MLP neurons of a small language model. Each row is named by its layer, matrix (gate and up: input weights) and neuron, and shows model dimensions 112-175. Each number is 50 + 15 x the weight over its row's rms, rounded and kept within 0 to 99. A neuron's up and down rows have the sign that makes its largest values positive.
After each neuron's rows, "fires after" lists the tokens most often just before its 100 highest values on Wikipedia text that the model never trained on.

L2.gate1462:43 22 70 75 52 41 54 53 34 34 36 51 40 23 57 59 45 55 39 46 49 27 59 45 46 28 52 59 39 31 57 46 64 57 37 28 52 39 48 65 43 60 56 69 67 57 40 39 46 87 51 39 46 71 41 37 58 62 35 47 15 60 64 38
L2.up1462:45 60 44 74 42 62 66 50 73 51 62 47 41 16 52 58 52 69 42 45 73 44 47 38 42 31 33 31 31 15 24 78 39 44 65 41 57 61 32 68 65 48 46 50 28 45 48 26 44 38 24 68 55 69 13 51 51 39 50 82 33 34 20 44
fires after: " |", ";", " professional"

L2.gate1044:23 65 53 37 64 43 23 62 50 60 38 34 69 39 36 37 66 38 75 98 61 37 60 59 69 65 55 63 53 41 58 64 56 65 56 46 41 71 65 70 39 53 37 66 39 44 30 58 61 77 62 72 27 61 29 49 63 35 44 49 14 38 73 30
L2.up1044:61 42 53 32 36 53 60 08 47 70 25 28 54 50 54 35 49 35 46 53 62 42 61 64 45 49 52 18 42 38 21 89 35 49 67 78 66 48 33 28 44 69 55 58 50 29 40 60 67 53 55 81 34 64 44 56 75 50 66 34 39 49 42 55
fires after: " |", ";"

L2.gate1425:57 57 21 49 63 44 65 32 76 40 45 43 64 28 46 59 32 51 22 68 62 54 60 73 73 30 56 17 78 75 47 50 48 21 60 58 29 65 35 48 49 75 48 52 52 42 50 57 39 67 38 47 26 51 39 67 20 53 17 60 14 60 48 43
L2.up1425:44 53 76 59 73 55 32 34 50 56 37 21 75 38 63 40 08 99 47 19 72 34 54 17 64 56 36 27 35 45 36 51 49 44 50 52 39 76 38 44 58 55 63 65 67 44 68 61 65 69 28 43 36 36 58 54 45 67 28 56 48 35 54 54
fires after: " |", "-", ";", " and", "|", " of"

L2.gate217:15 69 31 48 30 50 39 33 55 39 32 39 80 47 45 20 41 39 59 56 64 27 55 55 48 64 71 42 46 63 65 55 74 64 33 76 91 41 51 18 67 64 64 23 59 67 36 50 40 38 30 38 36 48 46 92 21 69 47 53 25 28 47 54
L2.up217:68 72 65 44 67 65 45 30 70 45 51 46 40 45 28 15 49 41 61 59 20 44 27 49 37 55 49 38 50 49 43 54 35 65 39 57 71 48 64 27 36 87 66 36 55 61 33 72 50 33 65 55 46 43 53 69 37 84 55 48 60 30 48 42
fires after: " was", " is", " took", " were", ","

L2.gate94:63 68 62 44 46 74 52 33 57 44 35 23 52 28 72 80 72 44 39 48 49 63 66 45 23 50 41 50 28 42 64 64 64 66 51 26 63 50 55 12 48 44 56 39 43 74 48 35 81 53 60 65 38 58 40 45 73 26 58 46 56 57 27 44
L2.up94:33 50 50 47 53 67 64 70 57 43 30 44 48 34 42 62 51 82 27 63 39 47 48 49 25 69 46 47 25 86 59 60 55 78 46 74 41 44 57 32 48 64 33 66 44 58 32 46 33 67 64 75 68 52 35 60 17 60 55 50 42 59 51 59
fires after: ".\n\n", "\n\n", "\n", " |\n\n", "=="

L2.gate1004:32 25 34 46 46 64 44 32 60 40 60 37 82 71 52 51 30 45 43 37 48 35 74 70 14 72 33 42 64 50 25 07 65 37 61 53 68 24 42 60 74 63 61 49 39 28 39 72 54 51 43 77 52 41 66 44 22 62 32 44 44 29 32 32
L2.up1004:62 34 45 64 48 66 40 59 12 58 49 40 49 51 35 55 64 33 72 46 44 71 70 62 33 67 35 29 77 44 47 60 43 19 53 50 29 30 47 30 54 34 46 41 48 56 49 44 62 36 35 62 50 57 54 52 44 52 24 62 45 68 43 60
fires after: " |"

L2.gate971:40 36 67 31 51 52 70 40 45 77 33 54 63 41 85 30 71 35 81 45 41 62 59 75 49 36 47 46 52 32 48 35 52 43 81 55 45 45 47 79 64 39 75 56 46 39 31 53 58 65 41 18 64 32 54 39 24 89 54 53 42 41 42 58
L2.up971:54 45 83 32 72 51 39 47 52 24 73 64 24 57 61 36 27 53 63 57 30 47 82 35 37 51 90 51 58 32 65 53 63 35 59 64 57 49 70 53 46 42 80 35 63 38 08 49 49 51 55 55 61 57 74 45 38 90 56 76 63 58 49 73
fires after: " and", " "

L2.gate348:39 48 44 46 50 59 36 45 45 57 43 51 67 51 60 54 70 68 55 42 66 46 45 51 54 38 43 62 54 72 50 84 72 64 54 45 51 69 47 61 46 50 42 65 27 55 25 47 45 29 32 73 29 40 32 37 67 36 35 38 73 42 49 42
L2.up348:42 86 63 63 42 33 41 45 46 31 52 54 65 45 61 45 38 61 69 32 49 56 42 48 44 57 51 78 49 57 67 54 25 67 60 34 67 51 81 27 22 48 80 46 29 71 39 80 64 43 58 29 46 60 32 30 49 61 27 68 64 35 35 22
fires after: " ", "==", " (", " and"

L2.gate1202:55 60 61 52 57 25 58 65 46 65 34 65 56 59 55 62 44 30 28 50 26 52 65 48 51 60 63 51 51 31 34 49 44 67 36 50 23 46 40 52 69 36 42 40 73 45 46 78 49 40 52 19 59 58 35 61 58 50 48 46 52 54 52 48
L2.up1202:59 65 66 54 47 50 66 44 39 51 55 51 69 79 59 74 47 54 50 44 46 71 69 58 80 37 49 51 36 72 53 39 85 78 48 53 68 30 47 40 46 40 84 35 74 44 39 26 46 52 38 57 64 64 47 58 59 56 57 37 65 23 46 46
fires after: "19", "18", " "

L2.gate95:86 41 36 50 49 29 54 34 95 49 56 62 41 64 67 50 34 74 40 46 30 37 65 57 29 63 42 40 54 71 59 51 32 58 44 69 63 57 60 10 36 63 48 02 48 53 46 52 15 37 64 35 45 60 44 74 43 58 33 30 61 39 39 65
L2.up95:59 56 58 68 22 60 65 59 80 70 15 36 48 72 54 39 52 34 48 75 57 42 50 59 40 66 20 79 58 56 48 74 51 79 35 49 59 56 58 58 44 50 71 48 82 44 25 71 56 38 54 39 53 36 37 66 46 56 44 50 47 59 54 75
fires after: "19", "20", " "

L2.gate1357:42 40 45 53 45 24 47 32 74 39 32 46 49 57 41 29 74 52 54 60 67 52 49 50 09 63 45 61 40 69 88 68 54 36 36 47 47 35 41 41 27 50 55 57 81 58 53 49 55 27 63 42 32 65 44 32 45 59 64 49 43 82 43 35
L2.up1357:44 74 43 62 36 51 31 54 52 48 47 51 54 34 15 50 37 29 58 49 44 50 57 56 29 74 26 46 33 53 28 59 67 49 25 30 20 37 32 72 69 62 38 53 53 51 20 37 59 56 60 31 60 45 49 45 63 43 43 50 74 47 48 50
fires after: ".\n\n", "\n", "==\n", "==\n\n", "\n\n"

L2.gate1383:52 56 36 38 29 65 53 50 59 77 40 44 80 42 56 65 43 42 51 51 35 58 51 56 74 62 52 51 30 65 47 26 65 61 72 82 61 52 59 08 81 56 42 48 53 38 62 57 41 33 71 58 41 77 47 59 22 40 36 30 48 84 42 49
L2.up1383:54 30 54 28 30 69 48 23 38 78 79 41 39 49 46 71 37 33 47 42 45 49 42 36 45 14 50 53 38 63 78 59 43 55 62 48 54 37 37 31 67 43 66 50 53 21 62 53 62 30 57 51 61 49 30 40 62 45 65 54 47 49 65 47
fires after: " |", ";", "án", " the"

L2.gate707:63 71 69 52 83 78 56 47 70 57 33 36 58 46 55 28 33 83 53 37 46 26 48 31 43 41 58 55 35 55 67 29 51 60 58 62 56 68 61 51 44 47 59 44 54 34 80 11 47 63 36 32 60 58 51 41 76 16 45 58 23 48 51 40
L2.up707:64 49 60 39 75 70 32 52 48 37 40 41 57 39 38 36 41 78 57 47 74 46 59 69 54 40 33 48 46 39 76 27 57 84 54 31 47 56 38 42 72 43 55 62 45 39 84 35 51 66 35 60 63 51 55 36 29 30 36 63 44 45 60 61
fires after: " ", " ("

L2.gate1572:74 30 65 37 52 09 65 51 53 52 79 69 55 66 53 27 77 29 61 64 43 75 56 46 42 23 61 58 51 66 47 56 73 50 31 65 51 64 33 40 53 77 49 31 61 65 32 72 47 42 76 59 43 58 38 63 61 51 52 22 29 67 59 31
L2.up1572:65 48 48 43 64 19 60 70 47 38 51 60 31 22 53 49 61 54 57 60 57 61 60 45 56 37 10 61 46 81 45 53 43 49 51 40 51 60 57 47 61 47 42 29 59 28 45 46 62 29 81 50 40 57 56 60 63 61 28 35 46 71 73 31
fires after: "20", "19", " "

L2.gate1624:38 48 51 64 46 56 38 54 51 57 61 44 31 44 60 71 55 26 91 54 46 53 58 45 54 55 34 53 54 52 42 34 64 75 28 40 47 90 59 55 72 29 33 59 76 78 44 68 72 37 33 18 81 64 56 74 49 27 44 62 22 40 57 43
L2.up1624:42 36 45 67 57 46 65 56 55 66 64 30 25 44 62 42 56 40 65 45 46 80 47 26 34 50 53 45 40 61 64 54 42 83 45 63 37 58 64 57 67 50 37 33 51 50 61 72 83 58 57 36 62 39 62 56 63 39 57 43 75 34 35 46
fires after: " ", "19", "."

L2.gate973:59 30 58 40 45 52 43 61 53 44 37 77 49 34 64 62 68 66 42 54 29 46 40 77 54 34 79 56 40 73 39 18 47 67 47 57 56 60 44 58 45 73 46 64 46 44 47 73 59 53 42 69 68 52 51 78 44 61 51 50 44 48 43 38
L2.up973:63 56 34 26 32 75 64 57 65 21 45 83 32 56 58 45 54 67 52 36 41 65 66 65 41 55 56 41 58 19 52 33 52 44 58 46 71 41 55 42 62 72 47 22 32 34 53 62 54 47 51 68 53 55 41 73 52 35 57 53 46 48 48 68
fires after: ",", "im"

L2.gate1112:57 48 43 38 51 41 44 32 48 53 59 64 82 75 54 45 50 41 80 37 58 53 81 52 31 69 78 69 22 66 45 53 56 49 48 41 45 45 63 68 55 49 42 39 26 64 33 27 44 41 46 64 53 57 53 36 53 58 53 51 39 49 56 32
L2.up1112:59 40 56 44 50 47 52 69 26 57 55 27 50 41 59 42 45 50 63 62 38 44 35 56 56 49 68 64 77 58 49 34 63 61 50 45 54 70 39 17 50 60 52 52 32 66 61 37 35 42 60 67 26 54 37 54 50 46 42 43 73 64 56 44
fires after: ",", " from", "born", " /", "°N", " since"

L2.gate28:68 60 55 63 43 45 51 45 66 67 61 29 61 33 55 63 60 69 45 56 48 36 75 57 44 28 25 55 73 51 69 43 60 86 55 69 43 41 63 53 90 59 52 49 61 32 36 53 59 58 40 45 29 54 51 58 60 80 48 72 43 91 39 60
L2.up28:37 40 66 68 68 41 59 53 62 36 83 36 64 32 68 55 59 60 55 66 33 48 46 42 38 71 75 54 26 28 50 47 51 74 31 36 64 51 53 56 20 66 46 30 36 16 45 73 60 52 62 44 19 72 40 53 86 62 54 66 46 48 49 55
fires after: " |", "|"

L2.gate1188:48 74 51 52 38 30 40 70 43 39 60 76 60 34 71 45 38 17 72 50 39 44 84 85 61 30 62 44 47 67 26 36 30 59 48 53 31 61 50 62 75 59 58 62 50 53 65 33 48 52 56 61 80 47 66 41 28 49 48 39 57 35 42 41
L2.up1188:42 56 75 48 80 23 36 46 54 69 44 63 66 65 31 41 46 05 36 67 44 48 85 71 70 35 55 36 48 63 44 18 71 33 46 39 51 67 53 46 89 32 52 32 34 57 51 62 35 75 46 54 43 31 46 57 27 44 57 27 65 34 58 25
fires after: " |", "|", " Other", "ishop"

L2.gate1670:49 32 65 47 36 62 46 52 46 33 43 51 63 39 62 31 51 46 79 22 57 54 69 44 62 71 70 45 33 47 61 23 59 46 46 63 52 72 42 73 52 68 57 48 38 64 53 45 53 39 46 32 67 40 64 26 43 48 35 70 44 70 48 68
L2.up1670:65 71 57 46 61 54 55 73 49 54 35 00 41 53 41 64 45 70 50 37 86 68 52 41 02 39 48 61 51 41 52 26 59 59 33 55 45 38 33 44 44 69 64 46 22 41 64 58 26 54 46 71 46 55 81 49 41 45 76 56 45 56 64 38
fires after: " and", " well", " ("

L2.gate11:61 63 44 25 63 21 68 56 59 42 36 71 70 53 22 44 66 37 50 46 42 46 61 52 46 47 45 64 43 54 39 61 42 64 59 56 43 60 65 51 62 41 28 51 80 49 29 66 66 27 14 61 53 31 39 41 56 35 43 59 14 24 59 74
L2.up11:48 66 44 42 66 39 28 30 58 50 25 77 77 30 51 45 40 33 61 36 43 57 37 67 34 46 70 42 18 55 33 60 24 18 12 76 44 59 56 58 34 28 65 52 62 74 55 39 54 41 67 34 50 49 32 34 37 35 52 34 41 49 33 71
fires after: " is", " be", " was", " were", " been", " also"

L2.gate1252:53 52 28 55 69 34 37 49 71 49 61 46 45 62 34 45 51 67 99 65 51 33 52 57 64 40 47 04 45 67 64 45 46 58 45 42 36 68 64 35 60 58 59 39 46 29 12 65 34 51 51 70 39 51 45 65 46 49 40 24 37 33 20 40
L2.up1252:66 26 73 58 89 45 47 66 47 32 46 68 61 52 41 49 40 42 47 59 55 45 60 55 63 56 58 77 47 46 56 76 45 51 42 72 59 83 44 33 58 64 63 39 18 30 22 03 73 43 52 56 36 38 55 59 28 31 26 48 36 19 62 31
fires after: " ", " —"

L2.gate295:63 89 41 52 47 60 67 02 46 50 66 36 50 52 47 76 40 44 57 44 73 78 33 38 59 45 28 35 76 71 47 23 55 21 61 60 31 42 72 59 80 33 56 57 43 48 70 62 73 65 30 31 59 63 47 67 46 45 48 69 36 33 56 49
L2.up295:69 83 17 32 65 66 70 13 50 53 88 29 60 37 17 76 53 65 58 37 57 42 44 29 39 52 47 73 56 75 45 62 51 30 65 66 39 51 65 96 44 33 55 59 47 55 94 70 49 47 22 41 45 53 42 62 39 45 37 65 40 20 43 37
fires after: " ", " M"

L2.gate1542:55 66 44 27 65 19 44 38 36 67 41 75 36 63 56 54 51 37 67 49 29 36 62 59 58 60 47 51 46 25 60 50 53 48 67 32 47 50 62 52 27 24 18 41 51 59 60 18 56 33 28 56 33 40 53 32 66 61 40 40 50 59 42 64
L2.up1542:40 60 61 46 33 66 41 36 69 53 28 71 62 43 61 50 24 34 55 60 61 61 66 48 40 45 47 26 30 71 34 31 40 46 46 47 74 95 73 49 65 35 55 55 48 75 41 35 60 43 49 55 51 33 40 32 41 62 40 74 54 47 48 54
fires after: " the", " was", " Ar", " is", " it"

L2.gate284:60 64 61 55 28 74 72 43 60 47 31 42 49 20 72 25 66 34 55 23 17 60 43 54 47 23 60 76 37 37 43 49 68 27 38 35 41 39 65 40 43 72 60 55 56 32 43 48 56 57 34 35 59 58 54 62 62 64 35 57 55 49 28 30
L2.up284:49 66 35 53 41 65 66 55 40 49 54 61 55 50 44 24 67 59 48 52 44 44 42 75 79 45 39 46 51 53 49 44 47 79 59 27 53 51 47 69 54 36 42 58 58 57 24 60 60 60 70 67 62 55 42 51 80 58 60 60 57 49 23 57
fires after: " |", " /", " election"

L2.gate270:51 50 46 37 46 48 42 07 67 35 45 54 50 53 34 32 54 75 45 55 50 71 53 64 51 57 49 45 43 55 56 37 56 38 45 58 57 28 88 30 64 74 54 57 58 87 39 28 34 70 30 63 54 41 67 60 50 49 62 53 50 35 31 62
L2.up270:81 18 47 48 41 51 56 56 48 45 45 51 78 44 43 32 03 68 35 68 58 50 58 29 52 37 25 43 42 78 37 78 40 55 36 41 37 57 40 32 40 51 84 44 46 36 42 17 59 39 47 58 41 50 48 46 54 41 50 37 33 28 64 45
fires after: " ", " ("

L2.gate699:75 47 57 45 40 46 57 56 38 50 79 71 50 52 61 28 54 42 44 42 39 52 35 49 55 72 61 55 52 39 30 17 71 66 58 64 19 51 43 52 49 52 38 62 45 44 80 38 66 23 39 41 31 75 46 51 12 56 45 75 30 83 55 54
L2.up699:80 63 54 44 08 47 55 84 46 28 65 72 44 64 76 28 43 67 56 39 49 76 56 60 61 62 53 54 43 46 51 63 60 56 63 47 60 28 48 68 41 54 46 35 57 41 79 47 54 27 49 43 37 72 54 64 59 39 51 70 49 61 54 75
fires after: " |", ".", ".\n\n", "\n\n"

L2.gate893:38 21 28 31 49 40 52 32 50 56 42 59 84 63 58 31 48 51 53 48 61 29 44 45 75 71 50 62 22 48 63 76 30 68 42 51 67 51 64 33 47 38 30 38 52 58 50 42 62 51 58 75 41 48 36 34 66 70 58 46 50 45 60 33
L2.up893:29 23 49 55 53 58 47 52 58 42 59 55 58 70 52 33 47 34 60 45 37 32 28 38 75 49 45 67 31 41 82 63 23 82 49 48 54 31 49 44 46 43 58 26 45 55 52 41 41 33 62 60 20 41 64 35 69 47 73 38 67 33 64 35
fires after: " was", " were", " been", " be", " being"

L2.gate544:41 46 24 60 48 38 46 68 86 26 56 67 58 70 45 69 43 44 43 46 93 60 43 64 49 39 41 36 30 10 33 39 61 79 44 71 72 58 53 22 46 26 54 44 49 39 59 55 59 34 68 59 74 44 32 61 47 30 63 56 44 40 46 55
L2.up544:83 31 49 51 63 42 39 51 43 67 46 42 57 69 34 33 37 71 43 43 13 48 61 48 58 76 59 61 51 37 23 19 55 58 39 32 49 41 58 90 57 49 69 28 50 52 38 66 53 44 39 54 62 39 34 88 59 56 47 60 51 38 54 41
fires after: ",", " was", " in", " are", " April", " October"

L2.gate1435:44 18 30 33 70 55 56 13 27 63 43 47 59 72 52 72 73 36 67 52 45 53 41 67 33 38 14 24 48 63 29 51 42 67 57 54 42 52 53 74 39 37 51 62 50 65 54 71 73 47 54 54 50 49 65 40 54 60 76 46 50 63 32 41
L2.up1435:00 55 40 41 75 46 42 64 32 69 69 17 43 42 38 78 28 59 42 45 39 54 41 43 48 51 26 34 54 70 54 34 66 16 75 34 31 43 60 62 43 18 52 57 47 55 36 30 39 27 77 41 67 41 35 32 75 43 41 61 55 49 62 51
fires after: " ", "==", ":", " was"

L2.gate619:51 59 57 55 40 58 82 50 49 50 35 48 61 71 46 56 35 58 28 54 58 43 45 52 38 58 56 47 37 07 54 57 56 59 37 56 56 37 32 52 25 51 68 48 52 36 22 41 20 39 35 71 27 52 10 30 30 49 49 40 38 52 43 41
L2.up619:27 28 27 48 36 60 56 36 36 69 36 78 41 25 39 41 27 48 60 46 51 24 44 38 59 50 41 80 36 54 51 60 44 59 45 43 53 39 66 48 35 37 43 39 42 40 25 56 35 90 58 39 80 70 24 54 71 41 76 40 35 28 45 73
fires after: " was", " were", " is", " been", "20", " "

L2.gate900:35 56 59 42 40 56 75 41 60 33 26 84 62 50 42 59 52 47 61 39 37 49 55 26 50 69 35 38 45 46 48 61 37 50 55 72 76 77 40 57 58 64 64 47 33 72 50 51 61 30 36 65 44 41 51 41 58 36 55 65 41 59 64 33
L2.up900:38 47 75 21 60 51 48 69 36 81 42 17 69 46 59 61 62 54 29 72 54 57 65 42 50 22 50 29 23 57 69 32 27 66 46 31 37 69 53 47 61 64 68 51 51 61 48 18 70 52 51 68 74 51 50 40 64 61 19 39 55 22 55 35
fires after: "\"", " was", " Released"

L2.gate667:69 24 78 43 45 62 25 43 19 50 65 50 42 57 68 51 22 39 55 65 27 44 37 41 64 41 32 29 41 24 69 59 40 37 55 66 37 66 42 40 60 62 54 51 44 50 38 39 55 00 25 57 81 77 46 41 26 54 44 39 40 23 30 35
L2.up667:41 46 36 55 52 49 33 56 36 30 68 58 24 48 55 30 48 25 35 30 38 52 57 34 29 54 47 64 59 68 63 38 72 48 66 31 51 48 38 60 32 25 49 57 56 42 61 51 67 55 47 79 65 37 46 67 50 46 59 72 44 62 53 37
fires after: " No", " Vol", "."

L2.gate1355:41 44 75 66 64 60 68 58 36 36 65 47 65 41 51 49 52 65 62 67 54 45 57 64 31 36 50 84 34 35 62 34 56 46 60 63 20 68 41 42 46 79 33 69 54 46 46 55 66 37 48 63 46 53 62 62 48 63 48 77 68 41 63 34
L2.up1355:73 74 67 43 58 54 60 53 81 38 73 37 75 51 52 50 66 47 56 53 64 52 43 56 37 32 65 52 58 35 65 44 41 71 35 29 39 83 41 46 40 36 35 66 35 48 74 42 43 29 37 78 54 27 61 77 29 44 53 73 44 29 33 34
fires after: ",", ".", " with"

L2.gate146:42 60 49 40 62 73 49 69 40 43 33 51 69 35 30 39 38 58 49 54 31 46 74 31 35 38 27 41 35 37 50 68 38 79 48 29 52 47 60 41 39 73 52 56 16 53 38 24 53 71 53 63 35 60 37 38 81 28 65 45 68 56 58 48
L2.up146:70 74 46 74 54 59 49 53 42 52 47 40 55 55 35 41 45 48 76 63 44 64 53 64 32 33 10 49 50 22 53 50 56 55 34 40 35 13 81 52 68 66 38 45 71 52 67 48 54 70 75 61 31 50 69 44 46 79 48 18 40 50 59 45
fires after: " |", ";", "20", ".\n\n"

L2.gate307:25 41 26 35 52 77 54 59 70 71 54 49 60 29 62 51 40 29 50 57 87 62 76 88 62 46 41 55 48 27 61 40 36 64 33 64 23 38 51 37 37 59 39 42 67 54 68 46 41 50 58 73 33 29 48 50 71 59 60 52 63 67 74 47
L2.up307:32 46 23 71 52 68 46 33 62 63 44 37 58 43 31 43 53 35 48 85 57 56 62 30 52 63 70 36 45 53 56 38 38 88 32 53 23 52 45 58 41 68 49 70 28 66 69 38 54 41 57 61 62 56 52 81 33 44 78 54 60 39 30 81
fires after: ";", ",", " |", "60"

L2.gate463:40 29 39 39 54 69 67 50 67 61 25 60 55 39 53 43 76 64 35 44 79 43 43 31 45 53 50 50 46 56 59 52 44 50 50 12 56 54 35 83 58 60 53 31 53 37 57 59 72 53 41 40 23 58 38 39 36 49 49 35 32 52 42 49
L2.up463:33 47 66 66 78 49 34 60 29 39 47 26 37 51 49 81 47 15 21 78 47 32 45 63 47 51 55 29 41 45 54 53 46 57 62 59 63 59 38 46 52 36 71 58 43 57 65 37 48 43 65 38 30 47 45 51 46 52 47 48 48 49 52 59
fires after: " ", ",", " ("

L2.gate75:63 28 65 47 47 49 36 41 39 57 53 39 57 59 28 51 50 49 23 92 40 74 45 42 52 22 44 74 69 43 55 75 36 65 56 64 38 59 68 44 49 38 26 60 75 42 18 22 62 42 38 41 24 68 26 18 76 31 30 77 74 37 48 28
L2.up75:61 88 62 53 41 45 82 61 69 38 50 62 59 55 69 53 32 52 24 66 46 43 45 30 82 47 37 47 50 63 32 62 36 20 72 37 39 71 56 54 56 05 72 45 42 64 32 26 35 71 37 48 57 68 34 74 42 56 42 47 54 54 23 45
fires after: " ", " |", " ("

L2.gate709:66 29 45 35 41 70 27 26 50 44 50 75 50 44 37 59 44 59 40 32 54 37 41 23 35 40 20 80 47 49 72 29 41 52 70 63 91 47 36 60 66 43 45 49 20 53 23 61 52 43 61 64 64 48 51 34 54 36 44 80 57 41 51 68
L2.up709:47 88 41 27 61 35 55 37 81 43 48 46 51 59 45 60 44 53 28 00 63 27 51 34 56 63 49 56 60 60 67 34 48 57 39 33 39 37 45 68 58 53 64 56 23 61 51 68 72 57 62 65 60 47 64 61 53 62 73 24 65 18 83 58
fires after: " ", " (", "-"

L2.gate1636:49 61 60 69 79 20 61 75 39 46 51 43 32 20 43 87 22 49 44 58 47 51 74 29 59 61 56 45 45 67 53 47 64 46 31 40 28 45 42 38 52 76 77 68 63 55 50 34 43 42 36 48 72 50 66 65 29 73 47 57 45 49 48 58
L2.up1636:45 66 75 60 30 78 57 74 47 47 31 49 68 42 19 49 55 30 48 51 70 27 33 48 67 40 03 45 46 23 50 62 51 61 62 64 51 61 50 46 53 59 49 68 46 42 49 54 53 42 71 42 60 39 54 74 26 56 63 61 24 42 54 46
fires after: "==", ".\n\n", "\n\n", "|", " |\n\n"

L2.gate642:35 35 57 71 40 36 39 62 47 57 73 40 52 54 50 53 37 44 66 47 55 39 61 45 33 51 47 48 53 46 57 37 40 38 65 57 66 44 55 63 56 31 58 55 62 68 25 47 61 39 48 78 41 55 57 74 37 62 57 70 60 45 48 14
L2.up642:73 65 52 49 49 52 59 66 42 77 42 75 76 49 50 55 20 49 53 66 41 60 29 67 46 29 55 50 43 54 43 40 70 32 51 66 76 52 54 59 52 35 65 55 43 67 38 63 70 30 65 46 64 36 28 26 45 63 52 43 64 25 19 55
fires after: " ", " |", " +"

L2.gate1021:51 58 43 53 36 60 68 60 51 53 36 23 49 60 85 62 64 54 67 06 38 79 56 35 31 79 58 74 46 84 53 50 47 27 32 61 46 44 59 40 53 58 17 53 49 77 59 67 49 58 52 51 38 30 62 44 60 50 42 65 49 42 48 43
L2.up1021:55 42 66 67 37 60 35 44 40 24 45 38 42 67 69 94 71 20 68 45 58 72 65 33 59 48 35 78 70 65 54 44 78 24 31 59 45 52 77 59 78 49 31 65 39 79 68 48 17 61 15 46 37 36 56 42 60 34 47 75 64 50 33 65
fires after: "18", "19", " be", " as"

L2.gate1471:30 60 58 28 43 58 46 76 50 59 34 47 39 43 42 51 31 63 00 41 54 69 36 40 40 43 32 25 26 40 54 43 60 82 55 27 60 39 40 60 58 51 54 52 53 57 60 45 51 37 43 52 48 56 50 53 58 31 40 83 40 23 60 43
L2.up1471:50 54 23 26 64 35 44 66 75 58 35 24 52 49 50 24 41 54 43 25 73 54 48 51 85 30 73 65 18 56 31 32 52 61 48 55 56 56 53 43 71 80 56 53 47 40 64 53 63 60 49 17 90 31 37 66 59 23 53 31 36 20 55 49
fires after: ",", ".", " ", " $"

L2.gate746:46 57 48 35 63 76 44 44 70 54 39 30 70 57 88 67 29 60 40 30 64 38 29 60 50 49 41 49 37 51 54 28 49 76 45 76 61 67 41 41 33 40 49 48 58 56 64 54 39 44 36 43 77 56 44 31 63 61 38 38 42 35 84 58
L2.up746:62 25 40 37 83 73 60 51 29 55 25 52 62 45 33 52 46 24 56 46 57 35 35 57 38 48 73 64 60 49 70 52 48 56 62 34 54 69 48 60 42 49 29 52 47 62 58 30 55 55 39 57 56 47 38 46 38 36 45 57 36 45 68 71
fires after: " ", " May"

L2.gate266:49 63 52 48 45 43 38 72 59 63 56 57 46 47 47 31 31 47 34 56 57 45 46 44 28 34 77 54 29 43 65 49 57 72 65 66 43 58 59 47 38 35 52 47 25 27 66 76 76 66 44 46 50 41 72 31 30 33 47 43 45 63 51 62
L2.up266:76 62 56 59 48 56 54 52 42 52 54 41 54 61 54 39 47 64 54 57 59 72 42 25 31 30 61 28 29 53 34 48 63 21 60 49 54 39 47 51 29 26 44 56 57 56 73 61 74 52 50 66 19 40 77 42 39 50 47 65 20 67 49 31
fires after: " and"